MLP neurons of a small language model. Each row is named by its layer, matrix (up: input weights; down: output weights) and neuron, and shows model dimensions 0-223. Each number is 500 + 25 x the weight over its row's rms, rounded and kept within 0 to 999. Numbers have three digits each.
Before each neuron's rows, "fires after" lists the tokens most often just before its 100 highest values on Wikipedia text that the model never trained on; "fires on" lists the tokens most often at its 100 highest values on Wikipedia text that the model never trained on. A number after a token or word is its count.

fires after: "," 39, "a," 8, "s," 8, ";" 5, " |" 4
fires on: " and" 78, " United" 7, " W" 5, "." 4
L3.up782:517507500495530458518491530489499536518492493496517503526509501521488530479501523479462504477484466513492473514488534472483502509512494535513515450484468505463517488468497506521492495499503515535530514496471491507482512476514504523513491525507481532485439503501534487499498462536489449553477492524446501515515513466504481459513481455495528508500475499469569509511513525526466514460514493502489533474525492478471518476494507522424505480518535543517572446439522531481475479495512508551524463530524509483482481534505530467511512510463481499517491468507540508476497507499535529499515494550544458532515528521512483434480526494504482499477502517502526477478517510505539499456481
L3.down782:536519518503455541466524489494519510511494494480499496541476519500545515480459526486522510529466542517524476503500499545482539478529526491551495470481498489471523537466460529490519480492506519489484519492497514488513496533512484473518514536488454512492505491507533517506522554527493528470498493480507485542450505515464467435467527499512502507502471491512539498521508483540516506536494548506477466507528504517488542498532490451500499447516488502514566468482513467493512461516492499505498483493492491459502518531543458482529500493524481439510523478518517491503507538496480519479537494505480486489464459491461497503485522506474462463534526498475530528499476495536485445462455

fires after: " th" 14, " g" 12, " G" 11, " " 9, " Ag" 4
fires on: "if" 16, "ro" 10, "ough" 10, "o" 7, "et" 5, " not" 5
L5.up1:494519505482504527490528508469575512546488477525488523490467497490493546486520501550512505447471521559522477488528499510517491495495479497522488503513503505492494491501484472508482484494502480530517500514484520513515493504495476506536491462523460520531551511483531511420498481495500476515498494518568504506514562501492500537489481521551469471492493511473484491473488468519488490485518464478479486511489505478539512504499481461502529514489507461530472529486510496514489496488454528531525483498504501493539448520477494497487446488481543561488463558480499488483474473497452546525501492475458516526514506495528529501459465517512497476536491463465549517495541457482517521518487
L5.down1:548591445530509499480525490496480525446485472507495465502505503494493525496468492504485468519505504480519514499444503474518518487515484509505494521527523455467560534512473484498525477475512487515525484512471476519460483512501503494490513512504499479472542488493526468494472459491511522511499522504482482485486488552498487512518509498535471497463526512502496502524510499527466537519537502508499438491499482510499482507531533471527486539484510516509489485515446478520488488508488500554482527549463487480533568507505516544488517499466493460532484525535523516558490496501526497487505477474513475475440503498529500506486519496474513477548489512536449519450524513493522472509448

fires after: "\n" 72, " \"" 6, " S" 4, "es" 4
fires on: "In" 66, "On" 23, "eat" 6, "very" 5
L2.up645:490516518561483506514486447476512502512507489521515504473509517469491482523553484525510541509517488512453500534476528498533487507460517503496468544458518502524466495493450462494497469526496495487502416441515513520484529531497531477494487550479512536511494478477511511499530493543506513495504505501503507542478551494504533500541513490488552490444515522494527545476518519457521510525472494523502521456522482456519483452522494515500482488522470488516502491483500475482505478512514545478497450523484511507487473481524486540515478487483498514503545488478486495480502498542515537536495458478469481502527516495526496536506450497520455492452510485487477530508491526442507502465500
L2.down645:495518522531475544501519453477497497511471513476484488496505502497493509518525496482493457499491541485473543496460529503464467519465518498525478492503504485504479485465486457431530480488536518520513487483506535482495539551512516496496513534515513488517471479486506509504496508459485547486500514513467471521441500496502516486505510483493505499476552518492576511491489467472481488517507497501497523490547486482486496537532500482474479471509496461500473501499486494535510517519517540538517491506486523472513493502498467547478512452459498506547550458482526481464513487490528477531513486472484543461524550492527538559510450413521508512494508520515502473532517516517505512482533

fires after: " |" 42, "==" 20, " a" 6, " ==" 6, "\n" 4
fires on: "\n" 50, " l" 13, " L" 7, " I" 6, " 9" 4
L9.up554:502440508490510484483496512496523512489507484479478486515543483484454504480500465498502496497486508516518520530510468519527442491477520505494504523505472528467506497499485482510510532464526526506502521501524506528457546480550491471536492479495446522503535559496490496452512475469534498517451531491492513505481461516538506416506519498477460531504493489518475493493478533475520488515530501495490495532545516497494546511454484459475482484505457498519499494492472521525520502499458535496504457497519519526521489456547512459553501524513507454523475479565496512478492503473497511509499484511510505518517475510524486528501504566471470470540495540537472522496550473492512485500526
L9.down554:574527519493509493449528483488475448511482538477514488477499530483519458495484514485464496522496493514554465519503510484527525525495521525492511492474507537500495500479510517495497518495498513513520529537523506481483499475485495501546488532532521494439470471465481554529523521540509465405513504452483473469514535504530456517513491488478525506474519510468492496477514485482477549516524523500497499507490499479512505491501485514439528510523535469484472489490521516503520531527538476493478493480516466527498539513504503521492502480484542515533499488500556511516519522474503507478456445535513514490483487504447460503465464473490514477482490531545506521524469486484461483511524

fires after: "\n" 84
fires on: "-" 97
L3.up456:498493528568473462476501502546520551495551510461534526505551491532485506474502519520509496506514463522472533550570496491530524491519502519489479516477511525464465520536501488539487456505525512496542480475445509533504506481472467514491485542498488455450456527497479515457485527521485496511483541513464462494508490454535490483507518540534509466507511492522484512511499507489477502459484477499500524505517509519481507508492547475456466508459496493542566496502493473491450488492481511509510527493491509489506481475522495478524515514508515494472515465498472448511486462465523460459530517496508515519492489483498483501512518523503486518535472514497520512516524493548507509449500
L3.down456:481479482484481507504507468508499502532465542488493456514480478487492434497468497492506452496458482535495526529450451521479524498496521530476532448500484522510517532533500504500501497490482482524530469504502536485529522500479435463497524482496526545460438485505532506509482533539514504512516505495464514462483451471476500538539496485500488509519482489519465450480495562499521494507539493509460547495510503514527522497504466496480519495485469489493505530519440488533484492541543509515531503540502504535498478473529495508510484520521492504515520448480522467532506536498492493493462482501530515512513466533512484472490510520513571498477517485544535512522491485495504484475465

fires after: "\n" 38, "," 24, " However," 4, ":" 4
fires on: "-" 38, " in" 11, " he" 9, " as" 5, " with" 5, " there" 4
L5.up581:468507494488470490475492492524505492495555478500497541496503485509470499537519508508464539497496444525506507464493456487529516455524496528537467537554475492456517423491528478500539506546510572462507506495459467485464516504526495463488502489483459481532521528507496501456510546499520504478517496509520501458506486518476491503542477502503451474524486463504517474471521505477464512503508462523485528489488506481522526483473528494491502546502508527471502554541497502493485505493519522504532550484520530482472540487509491520489520484481493535527496499458507448501511500461562483520539477489506482537527486522480491460481494529509466503478491496561495495492518513508497510492496
L5.down581:532462477514506458473482484509489507504502532516513488530473521480481513468508499511494501513492487504491496505506515483487506454468494529515502482526512511494473507525444518516496457467512517513487513523453543451518494466503526510468490474519523527442468513467494497508467500499480531513485552483481484565483506478485515555452496514547522516513511532524455487505501521506521492526572489524511495516531464505468501483486454516544513493508503515503506516492542523509481519511482520476474468517516473507502514494460531530522501515483499501413492510463499478486507490510478447509513506516518516473480536532475405513506495523508522484518474492499551534482438521497517518517516

fires after: " th" 15, " s" 11, " am" 8, " m" 8, " acc" 6, " f" 6
fires on: "om" 29, "re" 7, "un" 7, "en" 5, "7" 5
L5.up725:514532495456487503489503513484522544461501468470503518520509489452482513454486531509450503471516538487487475487459449485545489515476514490523527503512500511498472523541438503489498537443537509509520490529481534529516504501501480545453521491486515509491485519518484478518568505473478526486501450487504477483491501485515521532522493489498510492527486489490508457494514500527514511506449530525537504505489480566487438481485505547501508517513494462498493541509539455509521484515497487518506509502520532522504558456526542500480494493461485484503460516486500472532443540516470466482504488499526504480516487505466443498499493525481530497538471495452521508514521525521478512508512
L5.down725:539521471504512513462501505506480486513520531486512498489524485474498512504504503531475499512488481505527509555550506519517578477437523545544480510499529515478500530496531478535488512530492466525509499494493472515513560465465477485551542463521474515505485493522500499547489482532471497503455499468491486541509435511476468456545492503522481479512475460530545508500513504474490519481503477521513474552524490481481501513489516445523489479512509485506506459535515499510493516518525487536445505471503490541486504486500472464506505504480475494502504505471474508494503512512446470494490491501533507513486494462521494491467442516508520495487495466517491520570442484494493517531541

fires after: "at" 12, "ot" 11, " c" 8, "ac" 7, "ig" 7, "out" 7
fires on: "he" 89, "che" 10
L3.up126:516490489484497553504495516466504480539504540562521481446545470501492526489547477501517498466529526466442454475523478523534485460534486537426470534494489482512514543497467500485472533498487485507486502479483472536514557499497497491461491489498514558461507504515494496495493493537464489505488488551511508545506527488499522506479487480500483475474498498525494519497502516486476484547505473500500522525498489486506553503490503527438495503479505501485470483527556484498508495497441520513491516521520511533490467504500510491495482508509520500534506471477527513526483525525548450470509472464472534531509445448534473467550499520494467503469512490482501510489512497503502522500507
L3.down126:515472489493518517509520484517460507492502508484523489517466495497488540477516448509520497475553543454519521427539493484518527492557505497489559502482495488527512530518469542505505559476473486507479511491533454498473492481482467487514460497500495495477496464484487486495507517511491461520523499552473520512530535523471541459488513494482485522482537501465469547466464487538520490546503464485505480514477463520494538511514484507486500505491476484492474471475535486513501526466482484517475523512544523510502477476522504526530508502466519457505483505453544521484533542494545488479522531486490515495486480449517444478536488535507474530526519494490486527522495507513505540461490

fires after: "B" 14, "A" 13, "I" 13, " U" 10
fires on: "N" 22, "E" 10, "R" 9, "I" 9, "B" 9, "C" 6
L5.up468:509492531501437515505517499535519515488537459440528487461531482516531513498532513542502509504505533555488480485532488485539481472520505527521496494480481503493468468490493494513497472468528470530520456521487511521494459456500515544466471478505542528481534475461519496531524483524519473473502512521493487518492541479530482519522481484533505478508516516469510495544522509476499529510492477496494497485450522543513442497456543545487490471505478503537518533472500508458437480507490525504483506442497533494551478515544486500468503485501506497503519488530482482439512527498491537486498492524480458527496475523512490506501513540469486523484535470462491521520486456477495508509505
L5.down468:438499449461474538520458463519497527490514524499530476542504512501471495516505512521519513495488493507520482496527521542525512510476495487520459494537452469491547522484498514483502450487509475546497491537525525497422488481480493503511474528506522558475513487482496536521553519536459524505470510496493507501476509529508499507473498500489517459513489471451528502463494459498516497503497483505515538532526513518541476517465499447481452527518511525451492556473505514518480496481496502497530458506508518480525505489504506545468498476523482541538534500547508454475507523503519498471534517486498515491451481516486465519500507494472458466510492493447512490533488469494501480497515

fires after: "\n" 49, "|---|---|---|---" 9, " N" 8, " L" 4
fires on: "\n" 23, "|---|---" 16, "==" 10, "|---|---|---|---" 9, "otes" 7, "\"" 5
L9.up435:464472485482466483508491514533541535433469481511492446548476522483527498471505526496507532504527497496507475462474469466512497521550483534509510470505481484513466480505484488516506486473486520497508433524533528512508529540493502432471519507485462517512519537509462454455519507502515506525456445501478464538495527507487513530447498539481477524520471545507473472471497484496498550552508545515515508511499513489482499495500480517495505541485469487536502518518483506502463481540497527474507473542491499537457511486505518485500550542534531526539505513523484493487501467494456501485482515466494502536516499508484468486493505524473515488486507507499508541502516517471505478468529
L9.down435:532506479487492501485453489498525468511477489503517529476510512476507500547463492502500521480427524454494489521521514498480519479496508517502483525468487475458491506503533502510511522541552520511535500536447491498518492482468508504538494472495524492476466528495509519536566498470507493503516544522541517459480470496513485495522460486493509538526514491529561530530483450521498481473511489473456530495528506517543530482489479482528492491486467458530543437490519499501521504478499507494544474529498475520489488483470498485483480490501502464472421517506554514505477544466528503499513508518506528447486458476522455511502523480518506466540493536500492516517508513509479494490516

fires after: "at" 11, "it" 9, "c" 9, "is" 9, "ig" 8, "ac" 7
fires on: "her" 68, "che" 32
L2.up795:528498489461528532493503561487504528487523479543477463458544464456532504460505495520576483552502495507524490486451487472511487515465512538479507508517515527514466498508467495473505514503490465508512504492519476488526508516492534477518527522508469483490468523507501472511525498488529482502463458517545502512504509486515474501457495466480459510501529514501539488464497474525507521508428486474491514541522494482535446479519539504465532494483529484508480449534535526500530509485520536522474540472528500546482457494478532507468509523484485507510506515460474494475508494483492551496456529459511527493532484532505479488500513479518512485493537515479501506471463491485517475457503
L2.down795:528534530475571510530560531525504514527499486527514477551523505508503463498457480540506497524499479484525498480529474474515510526495502488491517539494464482521480477500467482481522472508531499528511518538501486458501481540452538451492501526494475530494469564477484504493502500467532475541547521492530478513494503507532525473490510489517475496475486507542462522462523481477517488524502466491476511521524514487507466500521509499445542497493459486476433487482446505515499509482480492517484534504478473496488505489499528518479483506505464473486555522476465518471545499475518499484449491469530496501484464504534478489494539488495534516508459478490485513521487475512537474511546

fires after: "\n" 23, " N" 8, "|---|---|---|---" 6, " 4" 6, " 3" 5, "eded" 4
fires on: "|---|---|---|---" 28, ":" 12, " |" 11, " of" 8, "ote" 8, " by:" 6
L5.up371:473516498533459486502513515528503534471509517508495493505516495475483509499526542524528486542518467510531496486504558488520520480520488534486507479495499479520502486505466478515552493498505507468481472514530528461487506475483517482508500491510489526457511518557509485492510534431535464511491499523495512481487504477459502506560478505494479506520487474494455545481457498493488544487524504514455487463529501471512496528518517542525489528465498491501469516535482531465487494517506494496510491516483527439540487465504522505472454454509491489462528476454483501509489490554539530465538518500536502498524533497443469475458491484485559508477469518520505454499531502472541532487532
L5.down371:509508484499506470551462498515506472484496530479461486488469509465566542497482514540484474477485538486519493544496469498483475520493525504446476486504485523537480517482467487496504498522488496504487516464529490504514467478479529460517505512496475525491473527491470493481482501536498481547497473526455459497487499428476494508532492519489495550490514474502508494491535496513459477510507471531503510452525512523514529522488523522518460483471466480503553532540544536516485527518507563530530514480511503475545479476490526525493479457506483472479509494495489471485516532508476539480508509528533509524469489486474518458487497528513526495514522480553497510519546518493486511420498